MLP neurons of a small language model. Each row is named by its layer, matrix (gate and up: input weights; down: output weights) and neuron, and shows model dimensions 64-159. Each number is 128 + 32 x the weight over its row's rms, rounded and kept within 0 to 255. A neuron's up and down rows have the sign that makes its largest values positive.
After each neuron's rows, "fires after" lists the tokens most often just before its 100 highest values on Wikipedia text that the model never trained on; "fires in" lists the words (lower case) most often at its 100 highest values on Wikipedia text that the model never trained on.

L4.gate355 [141 140 171  74 118 148 197 137 152 108 176 119 138 216  50  70  54 155 155 126 140 191 166 102 124 119 133  99  95 186 148 168 118 115 134 160  84 103 184  99  89  98 146 165 161 161 168 130  92 112 160 178 112 164  25 144 140 128 103  97 120 103  99 135 135  92  85 158 158  73  94 128 125 121 144 153 154 120 116  85  72 146 134 139 158 134 138  42 122 113 102 139 125  95 150  99]
L4.up355 [147 153 112 152 166  78  94 135  89 137 145 146 154 139 184 177 106 109 160 115  62  83 185  70 114 142 145 188 136 141 101 141  80 138 135 136 151 142 138 159 152 138 140 135 159 130 143 131 106 160 168 130 168 106  73 138 145 120  72 108 121 149 112  99 103 129 135  74  96  77  83  99 154 160  96 138  71 108 163  68 116 179 161 146  77 156 186 158  96 168 130 106 152 123  74  84]
L4.down355 [ 89 136 133 147 115  99 150  86  98 160 138 135 109 144 181 165  92 112 155 125 136  62  52 128 183  56 167 139 114 160 156  89 113 126 127 176 149 133 135 141 169 139 124 116 113 122 127 111  70 154 122 140 111 156 110 161 168  88  83 102 137  79 137 120 118 125 187 117 203 165 102 106  80 118 126 102 132 101 133 137 155 102 116 113 117 159  80 127 179 142 148 139 140 153 155 115]
fires after: ".", " D", "F", " W", " F"
fires in: "in", "during", "when", "for", "four"

L8.gate241 [140 126 103 106 151  52 120 140  94 122 145 142 136 136 111  66  98 164 148 149 169 113 113 101 126 144 119  71 136 164 140 138 119 129 147 175  80 135 144 126 121 141 156  77 151 168 142 181 124  86 121 165 196 114 148 157 150 116 246 130 151 159 119 149  95 138 192 142  86 129 104 189 169 152 107  75 162 138  97 130  90 140 119 149  79 120  90 131 134 132 147 154 130 189  62 172]
L8.up241 [132 135 119 181  85 111 126  69 172 109 191 147 156 141 185 149  87 168 161 147  84 175 157 111  90  68 124  39 143  78 163 125  80 158 139 154  99 107  96 144 159  81  95  73 142 126 159 148 103 135  71 109 103 133 172 120 109 181 135 115 130 136 114 172  88 183 119 132 115 118  53 165 164 129  75 152  90 158  90 134 117 202  93 141 146 118 162 121 131  77  94 118 166  94  99 123]
L8.down241 [160 136 109 158 132 159 142 126 167 165 154  78 147 121 127 154 150 183 112 102 115  80 121 114 202 123 168 109 154 115 145 154 133 122 170 111  41  81 147 135 111 149  52 124 160 106 119 103 114 179 149 131 167 131 125 128 129 197 101 149 125 122 115 110 122 103  76 124 129 154 107  84  97  86 120 135 128 167 123 122  89  83 159 100  88 165 187  97 154 156 120 166  97 195 122 128]
fires after: " H", ".", " had", " f", "H", " with"
fires in: "a", "his", "this", "an", "hispanic"

L4.gate249 [119 114 138 102 104 143 206  91 118 155 149 147 152 146 160 171  98 157 102 129 133 151  89 150 150 133 118 180  65 107 147 127 178 120  82 117 102 119 172 141 154  96 106  94  61 145 194 154 139 122 119 154 112 114 180 105  59  97 115 106 117  86 166 202 126 158 124 169 142  87 108 103 124  92 177 122 155 136 134  96  93 114 158 164 118 122 153 141 170 125  81 165 128 124 113 118]
L4.up249 [ 50  55 105  93 134 154 157  87  71 204 136 131 129 114 146 155  79 151 166 108 143  88  85 203 101 116 143 149 114 133  89  90 144 181 106 131 147 154 109 114 149 109 104 121 124 107 118 138 111 143 132 139 119 119 122 134 186 137 191 128 124 109 156 143 137 149  95 125 125  98 134 189  91  96 171  72 207 143 132 126 150  82  98 165 120  85 147  89 174 146  83 156 122 126 129 113]
L4.down249 [109 206 140 131  75 131 126 108  88 148 120 123 167 161 163 126 107 154 120 147 195 144  69  87  95  98 143 185  61 105 188 171 130 129 112 172 197 135 114 121 132 100 125 115  78  93 140 148  83 122 132 121 116 144 175 102 124 124  85 176  47 120  86  76 124 118 128 166 123 166  86 117 150  98 114 144 146  90 107 126 113 137 133 131 189 126 176 116 152 114  98 101 154 142 133 125]
fires after: " s", " fin", " S", " with", " r", " through"
fires in: "financial", "southern", "without", "throughout", "route", "seoul"

L6.gate195 [142 133 101 159 134 120 127 155 105 122 114 129 102 168 140 101 182  96 190 201 171 122 171 148 166 139 151  74 111 130  81 125 123 118 121 137 169 185 148 114 111 177 149 161 165 144 114 139  69 137 168 132  93 145 151 146 161 115 167 169 109 157 128 197  98 127 160 163  69 135 204  88 131  88 127 126 133  90 171 162  72 100  89  51 113 115 102  97 123 147 169  77  94 147 117 123]
L6.up195 [132 200 154 156 173 164 156 128  75  96 103 133 113 123 178  70 144  91 145 104 127 145 128 136 136  94 137 146  66 144 140 134 130  89 148 129 103 167 140  63 221 152 141 148 125 176 144 136 132 155 133 132  96 121 143 126 101  93  97 151 112  99 158 177 174 174  83 127 103 140 123 101  83  88 125 134 130 134 102 168  99 135  99 105 112 167  87  37 111 111 133 107 111  96  44 142]
L6.down195 [187 145 139 123 125  93 137 169 145 175 105 172  87 123 108 154 136 175  90  93  97  96 142 118 106 135 121 113 118  91 147 162 113 147 144 126 108 190 177 112 174  96 133 155 135 181  67  94 153 169 159 112 121 142 127 192  96 140 152 118 143 120 185 102 164 109  92  63 109 117 139 148 130 172 112 141 164 173 143  99  89 126  65 109  90 101 189 121 160 140 224 118 151  75 109 152]
fires after: " t", " n", "ing", " T"
fires in: "it", "type", "named", "nominated", "types"

L7.gate7 [ 96 112 150 110 103 125  80 135 166 127 142 113 156 135 154 139  92 179 185 172 127  80 135  85  80  87 128 160  87 133 145  90  63 168 146 153  48  75  90  87  59 121 142 113 135 178 144 171 136  97 116  81  98  56 110 167 205 150 158 115 125 180 122 148 142  97 156 173 106 130 142 111 142 125  85  85 150 146 119  90 103 108  97 126 138 121 148  87 118 140 108 159 147 163 129  97]
L7.up7 [102 170 110 106 148  64 140  77 156 113 171 150 157 172 133 121 155 152 174 115 119  68 163 121 131 104  66 202 191 139  97 119  99 138 149  97 158  98 117 135 115 104 166 163  83 106 110 148 121 112 130 133 113  84  96 122 136 105 132 144 127  84 135 173 177 123  92 138 140 114 146 155 147 152 142  88 114 119 203 106 128 107 163 132 149 135 112  67 161 104 159  56 117 126 195 134]
L7.down7 [ 64 120 111 103 125 129 151  90  73 139 114 153  96 108 106 100 140 177 126 111 128 114 101 134 118 152  77  85  81 149 154 171  81 129 142 108 171 131 163 144 144 127  71 118 146 169 180  97 126 139 111 156 182 105 163 230 103 127 117 130 159 107 128 172 121 117  87  88 159 115 153 141 110 122 119 158 135 104 143 195 137 125 118 155 131 147 140 111 143 184  86 147 142 101 119 124]
fires after: ".", "F", " f", ",", " F", " The"
fires in: "for", "from", "there"

L4.gate29 [172 128 122 112 173 138 133  72 123 103 151 180 145 153 180 138 115 117 172 108  75 124  67 136 126  95 106 161 153 156  97 163 119 115  89 140 131 120 147 120 167 158 145  85 123 138 159  99 101  99 148 159 136 107  84 197 182 127 121 186 141  75 131 135 101  94 147 147 102  98 126  81 149  99 184 135 108 112 141 154 151 119 116 126 157 165 124  87  86 151 148 105 147 100 122 153]
L4.up29 [224 127 127 170 125 164 128 137 154  89  93 174 146  99 153 109 103 107 194  77 141 121  83 122 130  86 163 137 150 131 160 127 162 182 148 105  91 162 163 165 153 115 150 183 127 149 163 153 100 107 142  68 159 154  79 142 138 121 157 124  99 121 157 165 209  97 103 164 114  42  89 134 167 172 124 144 163  77 164 123 181 115  89 181 156 154 101  85 115  94  84 158  96 119  96 145]
L4.down29 [114  88 147 104 114 104 155  69 152 192 139  93  79 167 144 117 108 125 102 139 131 153 111  97 140 133  70  80 130 146 153  72 121 125 155 164 159  81 118  90 131 148 125 120 116  73 109 105  56 149 123 156 106 194  97 200  88 165  49 110 121  80 136 128 149 177 136 120 122 191 152 116 171  66  85 137 118 175 102 101 121 130 167 138 111 122 144 154 150 110 118 158 120 108 127 133]
fires after: ".", " W", ")."
fires in: "the", "in", "with", "on", "as", "for"

L3.gate174 [139 109 147  99 148 116  79 140 127 129 163  93  88 190 138  88 123 161 181 116 103  50 143 149  87 139 134 155 160 128 165 161 131  56 168 165 161 149  94 100 148  78 123 145 104 183 134 134 112  75 152 171 109 132  36 183  83 116 137 172 103  98 153  95 121 142 132 105 140  73  89 169 185 139 168 143 104  77 152  66 124 134 157 117 143 124 149 109 148 146 121 119 100 106 116 139]
L3.up174 [148 101 102 158 136 110 121  74  89 140  96  89 173 131 160 156 148  83 129  71  74 171  84 139 127 192 163 116 100 172 137  97 132  81 138 117 190 111 114 159 189  59 122 118 137 114 126  86  38 130 138 129  73 145  93 154 122 161 150 158 109 116 117 144 147  94 123 115 138  75 159 142 173 125  87 137 152  74 139 104 121 140  68 109 183 117 162 101 184 117 105 130 144 136 117  98]
L3.down174 [104 176  82 126  75 157 108 133 176 111 150 134 101  99  99  91 138 199  15 141 168 109 138 117 136 100 138 131 138 106 162 126 108  95 160 121 138 173 177 159 156 148 121 120  84  81 121 114  79 136 146 118 108 115 154 112 143 138 137 159  82 117 139  60 116 103 104  89 142 123 157  92 177 111  35  98  83 147 158 122 196 153 142 130 181 115 126 152  99 118 171 135 165 126 105 134]
fires after: "|", " |", "20", "\n", " (", " January"
fires in: "20", "2020", "19", "21", "1", "2000"

L4.gate259 [129 104 141 102  93  79 133 132 116  53 177 132 142 131 115 143 113 106  91 109 125 116 124 153 118 168 121 116  75 118 126  98 156 133  94 147  98 134  98 123  76  97 129 142 112 184 135  69 103 137 121  47 123  98  90 164 150 193 205  81 161 165 174  93  85 122  80 143 114  99  95 154 140 140 155 115 190 151 102 109 155 177 160 108 152 166 155 127 160  52 125 144 121 117 172  80]
L4.up259 [154  86 119  78 126  62 173 115 128 180 153 136 138 109 136 100  98  89  70 175  92  97 136 142 117 134 129  89 182 102  86 148 122 144 146 177  66  75 164 153 122 109 169 116 129 123 170 107 159 115 178 136 128 159  98 105 152 184 150  91 104 107 101 150 137 155 171 157 114 118 136 128 122 141 116 126 137 137 152 112  86 110 153  75 147  90 118 118 130 112 121 157 144 160 224 128]
L4.down259 [172  99 150 162 115 147 164 112 109 140 151 136 120 166 135 139 164 108  88 127 172 197  87 113 101 181 144 150  76  81 141 173 118 128 136 156 177 124 125  91  88 136  88  85 115 161  99 135 117  96  89 155 134  87 119 135 107 152 145 164 151 140 133  98 131 186  84 113  81 129 135  99  79 157 113 110 121 141 120 100 153 165 171  77 138 133 114 160  99  87 179 105 105 166  84 178]
fires after: ".", " |", " p", ";", " and"
fires in: "his", "point", "however", "of", "hun", "having"

L8.gate229 [ 97 145 119 186 135  68 165 112 161 126 112  87 122 150  86 167 116 131 173 146 163 162  68 114 121 125  94 137 175  85 124 138  81 102 169 118 163 132 137 133 140 127 106 203 138 158 146 134 134 100 139 102 139  94 121 157 104 111 144  92 178 160 104 122 157 126 142 116  69  87 140  94 149 132 112 101 147 118 114  84 110 160  57 120 109 123 209 182 113  77 142 123 139 147 148  91]
L8.up229 [154 158 175 171  61 106 125  91 104 133 126 107 146  89  77  98 143  99 128 178 132 224 144 146 159 134 151 134 136 133 135 129 125 125 119 127 145 135  94 161 116 121 132 116  97 176 176  80 103 117  88  58 160 179 151  96  93 163 156 124 142 127 182 147 123 116 173  97 105 138 138 155  51 119 148 134 171 204 110 153 111  89  66  68  84 111 146  96 105 168 174 136 119 119 133 134]
L8.down229 [ 75  62 111 158 186 178 162 176 133 138 121  92  82 158  96 108 141 176 140 110 144 107 163 128 175 170  89 134 148 129  68  96 102 129 148 152 162 165 159 106 112 168 194 155 149  69 111 139 141 146 113 173  62 100 110 152 112 163 108 120 124  90 102 134 181 119  65 108 103 132 110 147 150 125  82  75 176 151 121  99 113 124 159 152 113 148 145 143  90 115 104 155 178 115  65 124]
fires after: " in", " by", " of", " on", " e", " into"
fires in: "the", "their", "each", "his"

L3.gate54 [140  70 126  99 158  83 149 142 122 134 127  76 104 109 119  99 132  93  72 184 101  99 153 141 117 136 123 113 163 142  98 116 133 107 170 123 107 116 168  90 155 141 129 111 141  96 210 114 116 115  82 108  99 162  88 114 141 161 128 162 121 124 111 121 169 135  86 182 147 143 166  91 157 148 121  82 124 121 147 119 124 115  96 101 210 102 135 146  87 126 109 119  95 194  95 131]
L3.up54 [129 154 105 105 100 171 119 129 182 116 189  86  65 102 115  80 159  90 143 173  99 155 138 145 201  93 123 133 111 124  99 129 170 115  86 108 145 117 151 141 103 124 106 113 209 119 112 133  16  76  79 175  91 201 120 133 124 135 124 120  79 157 133  92  78  77 113  92 118 120 133 115 121 116 123  84 157 112 139 116 120  75 104 146 166 108 136 136 122 134 118 170 106 160 141 142]
L3.down54 [145 137 129 155 127 124 112 130  96  77 115  86  25 107 119 150 118 166 127 166 148 132 138 121 115 150  91 152 123  85  65 154 184 110  75 163 114 113 141 134 135 164 160 115 153  63 157 161 119 109 109  87 110 139 122 124 121 141 144 153 141 169 137 112 128  97 107 140 145 152 116  90 139 175  88  87  87 133 154 165 143 164  98  84 164  58 152 155  89 162 105 127 124 143 146 156]
fires after: " (", ".", "–", "\n", " |"
fires in: "1", "7", "0", "6", "5"

L7.gate110 [130 186  79 138  88  96  79 166 172 114 136 121 144  96 135 165  72  97  97 109  66 149 138 130 169 164 134 185 142 171  79 106 121 181 195  99 101  76  75 171 128 147  98 121 157 132 150 102 149 152 118 107 208 101 118 196 114 131 106 125 159 107 144 152 127 201 125 119  92 155 159 117 136 116 144 166  97 150 111 122 100 136 144  69 121 168 145 146  73 135 183 125 151 119 150  84]
L7.up110 [109 130 169  89 141  81 146 161 124  83 163 104 143 117  86 142 138 107 140  96  96 152 164 145 202  98 164 151 189  84 140 120 117 184 143  70 104 162  96 157 131 131 132  90 128 179  96 151 143 151  26 134 155 153 112 138 172 161 174 138 174 119 136 110 132 110  76  99 162 128  87 161  96 151 136 166 140 112  93 156 154 146 160  84 160 117 182  85  70  72 134 150 124  78  70 130]
L7.down110 [151  69  95 144 137 112 129 179 130 121 140  86 101 155  86 111 129 178  77  47 120 191 134 109 127 136 131 131  96 119 157 121 153 154  79 183 126 114 146 118 113 157 113 140 174  89 124 116  88 108 158 186 115 125 133 103 170 200  52 108 141 124 158 123 151 127 118 128  52 160 127 117 150  75  83  78 120 164  95  96 180 157 177 115  83  88 109 192 126 207 131 148 118 151 141 186]
fires after: " O", " var", "O", " in", " number", "ific"
fires in: "of", "various", "other", "several", "oklahoma"

L4.gate121 [148 144 115  94 116 138  95 141 191 138 135 181 161 124 100  58  48 134 168 150 138  97 196 128 194 133 154 128 144 168 133  84  47  70 121 104 162 125 101 102  83 155 145  91 156 150 152 103 155 165 131 167 125 111  60 234 139 113 114 147 150  90 174 128 138 109  90 181  76 119 163 104 171  84 142 121  79 105 108 129 134  65  77 187 150 124 125 118 112 102 146 130 155 143 106 129]
L4.up121 [137 148  96 123 141 105  78 170 168 118  70 171 194 118 132 138 131 155 109 122 132 149 150 155 103 193 148 116 169  93 124  84  57  91 168 128 118 129 134 148  90 160 126 114 188 202 194  99 142 172  99 114 124 196 122  90 237 149 155 111 126 112 114  90  93 202 133 185  86 144 141 120 118 109 110  83  87 155 106  82 146  67 144 171  94 103 110 120 129  97 122 158 211 165  90  97]
L4.down121 [ 60 133 115 153  80 125 122 150 111 108 133 186 104 181 141  80 158 170 110 197 141 102 154 185 103 110 153 105 121 138 147 160 155 135 167  90  80 168  76 136 119 111 119 131  79  99 116 128 178 125  91 131 169 133 146 162 144 110 153 115  97  91 100  83  82 156 101 128 103 106 160 140 170  88  84 122 178  92 142 123 126 107 121 124 149 148 140 182 101 137  89 117 129 127 128 112]
fires after: " l", " f", " L", " s", "ed"
fires in: "law", "led", "land", "saw", "federal", "field"

L6.gate256 [135 108 144  69 124 188 139  99 108 116 179  66 107 151 107 136  97 135  88 167 134 126 108 137 110  95 114 181 124 128 147 134 103 166 188 113 139 107 159 107 158 127 165 104 112  99  91 118 138 247  93 161 113  96 134  93 166  92 121 108  95 209 100 100 137 117  95 116 118 123 156 125 148 101  89 191 160  84 151  91 158 162  98 157 167  90 164 136 106  80 127 124 179 110 137  62]
L6.up256 [140 160 171  94  91 120 104 109 180 129 130 174 173 107 107 135 187 185 131 118 144  62 137 171  58 107 127 147 106 104 138  98 123 105 174  95  97 175 143 125  88 157 142 123 147 110 168 150 142 149 148 157 148 105  85 148 103 159 125 146 148 110 135 164 148 124  86 155 133 160 159 120 107 154  50 132 160 114  85 109  73  87 124 151 139  97 128 123 128 122  95 204 163 160 133 117]
L6.down256 [143 135 143  93 154 133 152 114 151 154 154 111 142 196 209 153 149 123 196 152 128 140  83 155 183 165  89 110 107 131  92  97 126 154  96 123 132  94 114  81 177 140 123 104  86  97 150 118  85 166 116 122 122 105 134  89 119 129 109 164  88 101 111 147  61 183 135 147 104 129 157 154 129 136 104 113 165 142 151  70 145 147 174  95 121 148  78 123 117  98 161 119  91  94 161 136]
fires after: " b", " de", " d", "arly", "E", " D"
fires in: "born", "died", "life", "early", "death", "black"

L7.gate313 [128 137 123 105  93 133  60 127 138 163 150 164  99 139 103 109 173  86 161 112 200 143  84 213 133 146 146 171 110 128  98 122  64 151 155  94 121 149 172 130 160 141 181  71 122 116 126  63 169 138 150 148 104 138 164 151 191  75  91 137 106 176 171 156 111 153 109 144 134 104 125 112  86 148 142 137  83 109 137  92 104 126 128 139 133 169 171 155 149  86 165 141 162 147 105 121]
L7.up313 [125 121 125 131 153 162 142 145 117 136 100  92 143 213 125 132 120 141 136 134  73 163  89 117 109 115 107  87  60 103 101 105 128 143 117  76  95 189 200 137  99 156 158  81 165 175  88  75 115 111 113 189 113 148 185  88 118 111 141 124  94 150 159  65 170 141 170 170 124 161 198 140 106 159 132 170 121  88 130 113 141 170 159 114 116  99 156 131 131 113 121 151 122 143 149  74]
L7.down313 [105 143 123  54 116 147 163 110 102 121 126 186 165 104 139 131 114 148 147 151 148 159 152 163  78 128 121 137 104 116 161 153 118 130 135 130 148 119  88 112 160  93 113 150  45 133  98  80  85 134 155 156 142 140 170 138 109  64 149  64 113 110  81 118 153 116 150 127 112 112  54 127 148  60  78 125 133 144  95 144 111 107 154 115 136 144  57 121 135 119  77  90 129  95 137 130]
fires after: " l", " b", " L", " d", " D"
fires in: "born", "died", "lived", "live"

L4.gate50 [ 82 131 104 131 157 144 176 170 115 123  66  74  76  81 139 168 154 155 137 165 139  70 122 110 201  87 114 166 154 124 137 154 150 110 161 169 127 120 166 139 146 126  97 149 130 143 118 169  94 134 217 175 119 146 142 186 110 162 174  98 122 124 151  98  81 140 127 155 110 149 137 194 123 141 103 107 179  94 143 115 125 109 106  77 104  96 119 157 136 115 118 119 163 161  88 118]
L4.up50 [147 139 132  87  49 184 122 147 133 175 186  87  74 171  90 139 100 125 157 163 127 169 134 156 130  84 107  75 203  64 103 141 119 144 108 134 122  61 117 126  93 158 118 123  88  95 120 174 157 145 156 154  94 118 142 104 133 107  97 125 131 117  98 172 108 134  87 152 120 231 138 102 132  63 147 132 140 185 115  66  54  96 125 105 156 153 129 155 147 149 149  93  97  93  44 135]
L4.down50 [126 114 187 153 193 127 170 135 124 101 128 105 141  72 149  77 133 130 168 155 154 159 118 156 124 127 112  93 119 165  87 133 143 178 108 124 164 123 137 153  96 101 172 130 129 133 129 105 167 135 114 124 120 108 102 131 140  87  98 171 129 128 154 190 168 137  80  44 160 138 162 114 134  86  65 128 156 186 152  84 136 161 113 174 127 165 129 211 187 122  92 155 153 125 151 103]
fires after: " in", " as", " for", " and", " of", " became"
fires in: "its", "the", "his", "own"

L7.gate76 [131 151 162 134 155 155  41  95 153 120 114 133  89 131  84 120 123 102 127 195 141  52 135 117  99  99 177  90 100 127 158 117 113 131  93 180 104 131 151 149 107 175 115  97  91 181 116 150 170 132  88  94  70 112 134 133 140 167 117  94 104 175 125  95 140 132  95 160 101 132 145 151 157  79 144 203 183 147 113 109 141 141 158 117 155 164 122  86  78 129 109 114 176 150  93 136]
L7.up76 [161 133 221 191 132  98 123 107 128 179 123 108 220 154 124 156 138 121 132 127 131 164 174 131 101 101 156 157  68 127 116 132  90 125 107 158 117  91  75 118 137 103 146 129 166 116 106 149 115 155 127 153 155  40 133 164  80 127 139  96  55 103  67  98 131  98 132 146 144 147 183 104 103 113 153 113 146  97 130 112 140 148 185  99  97 168 146 106  83 144 134 147 137 156 181 100]
L7.down76 [152 156 117  98 146 160 148 185 119 147 118 141  52 177 134 142  56  98  61  81 178 107 145 166 125 149 110 137 109  71  65 107 198 108 140 165 154 155 170 113 175 141 153 109 157 135 143  87 133 111 156 113 127 113  97 139 143 120 159 142 128 113 169 141 210 161 154  91 163 107  81 100 114 179 147 129 150  97  92 139 174 101 125 105  68 135 144 160 102  68 133  65  73 128 124  99]
fires after: " b", " (", "arly", "he", "B", ","
fires in: "born", "life", "based", "of", "aged", "highest"

L8.gate72 [109  90  74 129 152 118 148 124 119 130 156 212 104 134 114 110 139 133 149 106 166 153  97 156 133  91 186 172 129 160 150  80 174 145 129 134 151  96  76  93 129 181 103 133 102  97 160  86 148 151  77 100  62 128  94 183 120 146 196 126 123 101  71  40 135 112 149  45 128 107 122 133 154 197 145  66 177 141 109  94  91 118 124  88 127 123  89 102 148 132 133  72 129 164 102  94]
L8.up72 [123 113  98 132 173 139 144 153 166  89 156 159 149 126 126  46 123 154 154 143 153 112  67 132  49  63 179 133  93 141 107  96 141  84 174 104 111  42 174 133 124 141 178 172 141 106 119 157 109 116 137 134  74 149 144  94  85 101 165 174 185 121 183 108 161 157 153 116  84 138  53 179 117 154 163 140 161 137 122 126 150  69 106  66  87 123  90  93 108 105 140 163  79 163 125 158]
L8.down72 [106 179 141 128 134 146  79  97 115 190 119 110 153 164 114 177 125 147 170 153 107 134 106 148  86 109 145 122 148 149 112  43 135 128 101 168  90 112 147 149 162 151 125 123 123 104 100 172  86  97 119 136 184 151 137 105 132 157  94 158 130  67 100 115 100  95 137 104 165  69 178  75 135 120  97 111 110 133 162  96 175 131 108 128 123 158  93 153 212  90  99  95 123 148 119 154]
fires after: " M", " h", "ep", " H", " ch", " dep"
fires in: "department", "hart", "highest", "museum", "higher", "charts"

L6.gate267 [ 77 105  81  67 141  96 164 112  97 140 146 113 135 132 140 124 139 116 127 107 148 113  90 107  92  82 123 169 133 158  94 131 158  81 226 201  99 122 152 194 127  91 167  65 121 135 183 160 113 118  80 145 183 137 154 105 109 118 177 118  30 110 143  64 167 120 104  78 154  82 133 106 167 156 125  87 114  92 145 120 152 184 126 107 126 114 164  55 110  95 115 174 162  83 150 116]
L6.up267 [108  65 136 143 118 118 112  53 123  97 131 175 124  95 134 133 101 130 116 129  48  93 135 130 129 158  94 110 158 120 133 173  33 137  56 127 110 130  98 198 206 171 104 113 150 129 182 186 146  82 125 160 167  98  96 124 119 102 148 164  63 152 129 143 126 117  99 158 113 108 165 137 165 159 158 106 165 137 168 148 133 147  88 137  54 107 174 138 108 146  98 134 164 105 131  73]
L6.down267 [134 111 150 145  76 125 142  98  71 132 107 113  78 102 119  90 163 202 123 133 149 122  92 168 115 104 149 158 124 115 145 152 131 109 125 100 154 110 175 147 171 102 175 100 126 159 105 114  80 177  92 190 195 134 112 139 131 108 137 126 144 131 162 177 167 111 153  19 121 163  99 149 146 116  84 154 114  73 172 169 159 112 127 169 147 170  68  63 122 116  88 128 131  93  96 135]
fires after: ",", ".", " ", "A"
fires in: "as"

L4.gate367 [193 151 124  95 141  78 121 112 160  95 190 147 142 107 134 129  90 119 126  80 107  59 117 148 148  30  88 100 127 163 134 113 150 131 103 112  72 116 209 173 101 186  51 122 113 174 100 143 130 149 140 154  65 108 130  69 104 134 130 182 133 106 151 142 120 145 168 192 136  96 107 105 149 120  99 173 124 111 140 174  68 122  94 110 143 100 150  70  59 131  97 124 171  96  89 152]
L4.up367 [165 143 197 175 111 111 158 112 146 127 155 148 114 158 109 127 176  80 113 140  92 140 156 119  87  89 124 133 162  92 167 148  94 151 131 157 122 120 151 118 201 111 190 128 136 100 133 118  80 104 134 184 161  71 128  86 172 159 115 120 162 161  94 151 135 137 109 107  86 151 148 199  61 155 121 183  94  89 135  60  86  69  98 143  90 114 134 121 136 127 150 166 188 132 132 143]
L4.down367 [140 221 117 141 156 152 138 142 115 142 143  74 159 148 124 145  97 120 132 110 156 167 106 105 154 200 113 190 155  86  97 141  86  61 137 187 109  90 120 138 207 126  72 148 129  79  92 133 125 101 157 132 117 210 136 138 177 107  74 123  95 160 124 122 128  89 116 116 156  85 170 156  88 184 129  79  79  67 119 142  92 112 148 119 112 140 149 147 133  99 165  98 143 105 142  69]
fires after: " e", " E", "en", " th", "e", " T"
fires in: "each", "east", "third", "everybody", "eisenach", "senior"

L9.gate340 [ 93 132 112 132 122  80  60 130 159 131 136 128 142 167 105  98 136 117 130 114 139 170 178  61 196  87 108 177 140 126 161  95 142 151 167 163  98 138 143 139  98 135  64  99 145 167 116 128 156 151 156  93 134 139 101 125 110 100 166 150  98  91 119  89 133  88 173 140  94 147 114  73 192  90  87 149 114 101 176 105 141 137 149  79 181 155 145  99  96 182 101 115 185 102 122  84]
L9.up340 [133 130 127 104 125 165 101  80  86  96  73  95 185 155 102 136 144  99 118 138 118 157 139 139 175 108 138  78 137 139 138 157 106 129 170 186  96 137  50 112 121 110 156 169  89 115 138  16 103 112 104 124 142 121 129  96 132 142 116 101 142 117 168 102 154 121 147 141 148 117  52 159 166 157  88 157 133 151 112 122 162 155 139 157 163  83 159 164 128  80 118 136  99 122 184  69]
L9.down340 [125 133 115 140  82 174 155 128  62 118  72 108 166 181 151 143 164 163 137 185 132 167  94 138  84  89 166 143 134 170 168 187  86 117 167 138 147 150 101  78 103  54  84 138 135 150 126 150 182 175 119  50  71 160 141 146 116 137 193 191 175 102  72 145 108 144  57 102 165  98 107  77 120  99 133 110  95 140 127 143 136 109 167 141 129  71 159 141  98 124 135 183 112 161 134 146]
fires after: "o", " one", " C", " G", " ac", " am"
fires in: "of", "mohan", "to", "cross", "among", "across"

L7.gate85 [110 114 185  99 162 122 123 169 116 134 159 102 107 155  84 161 103 122 161  69  83 177  96  85 148 114 132 124 145 159 114 182 102 211 140 136 141 129 162 144 138  78  98 150 141  95  82  92 131 129 157 144 133 141 129 128 117  82 159 134 155 177 124 144 133 153  81 152  74 133 134 125  83 134 113 132 131 155 191 113 130  96  85 128 175 139 160 167 117 109 104 135 143 130 129 120]
L7.up85 [131 139 174 118 129 186 162 162  70 156 148 141  69 160 146 122 100 104  86  64 153 165 153  90 130 153  86 116  86 116 171 138  78  73  95 135 138 149 125 130 108 177 145  73  77 187 149  76 113 166  97 125 156 132 137 132 191  68 116  96 121  84 128 122  78 123  83 157 145 122 134 156 116  72 167 147 137  99 158 110 133 122  91 107 134 161 117  60 112 101 162  80 144 136 119 154]
L7.down85 [104 161 124  85 121 108 100 198 199  62 102 134 142 177 157  85 163 168 121 193 121 141 106 145 142 112 129 133  68 136 116 114 154 173 141 133 135  92 125  82 126 118 102 132  86 113  99 148 150 169 121 150 151 127  83 108 110 195 155 121 126 121  99 149 165 123  48 105 138 128  71 145 120 149  71 118 128 132  98 128 152  91 172 108 160  76 154 147 116 111  86 144 151 113 107 147]
fires after: " l", " f", " L", " sign"
fires in: "land", "law", "focused", "landscape", "focus", "significant"